config.yaml
n_layer: 20
n_kv_head: 16
norm: "layernorm"
init: "trunc"
optimizer: "muon"
lr_mult_o: 2.0
schedule: "cos"
doc_mask: true
train_tokens: 410000000
MLP neurons of a small language model. Each row is named by its layer, matrix (down: output weights) and neuron, and shows model dimensions 32-127. Each number is 128 + 32 x the weight over its row's rms, rounded and kept within 0 to 255. Numbers have three digits each.
Before each neuron's rows, "fires before" lists the tokens most often just after its 100 highest values on Wikipedia text that the model never trained on.

fires before: " the", " 19", " his"
L16.down500:106137176172092137162104115152161116100097099182122107111142167132107093118124148133155125155213127166101170071091105150104160144173148093100121137162153108133172110139079090109062094086131087101151130127096203162122140059101189119118144090101131128151098089148161099137100177124088132103

fires before: " the", "ong", "ant", "ough", "equ"
L9.down620:130125115158139092155135141098146121147127110144128134039160117132121089152085123126158115127229169124122116121118114140132128151148113090077127057113066149126164113156182074151099155128105100155142171110181165123147096186089160043154095127053143157099120113114097167074097117154095153116

fires before: ")", "C", "A", "V", " United", "F"
L8.down675:152134212169091138102115113116152118117137141110139154068143165102103169123118136190161211166165176099196110188161140167137123127107136198126102125095141102122152142147153133192116131112048122088065123193132093114130082073131141153148185131094202105109083147072137129092156166155087167127

fires before: "it", "us", "ition", "ell", "est"
L4.down468:123176139150144222150134077081140154141084135188123130163187124123088109150123125138102102131121120090136150160142111104133136149141120072150121176156178113083141124165147164157091120104079132074108107139130103131108168168131152086148184073122116154145081110080143095085151142203173190103

fires before: " the", " a", " an", " "
L16.down707:095117140160175113143113141147193177114141126135124164170124171113115124128146111073128136110174102146098129142112126151165112075107198100170137118119131082141110199133142112121162185198067145110132138082149155094126148061148097128146131103130148168154158151081084090133144103054060117101

fires before: "ed", "ment", "t", "ted", "er"
L16.down780:140188119041139138086074163168154095111115117131153117111133157137099128098156119122122119096146100110109132070121127152123121155100154141131164176102118182152106151139140196066101132141040129146156186094103093164150127136118136113113117097111114074153129118155145132085157111083104177120

fires before: "y", "ment", "re", "ence", "ition", "ing"
L16.down305:168146138113116149177111133111122131087098131111117093122119127045085125118181148182089142123140140128120078153091136127137123147071146070130153107136129172112105095119104135137087077086137145120148168108173101102131128147116139155117187105092116094178126112130092148119140139162130091107

fires before: " of", "d", "te", "man", "c", "m"
L17.down436:138114125115135167074052134147137084105107125128120112155149094137155171093105102134099159109107094077193189100178082052148157139112145091147095074169172137130143154122198079083165200095125108131105120147175120124113090182163146090125158117113109141139185123105098096167089095107069111134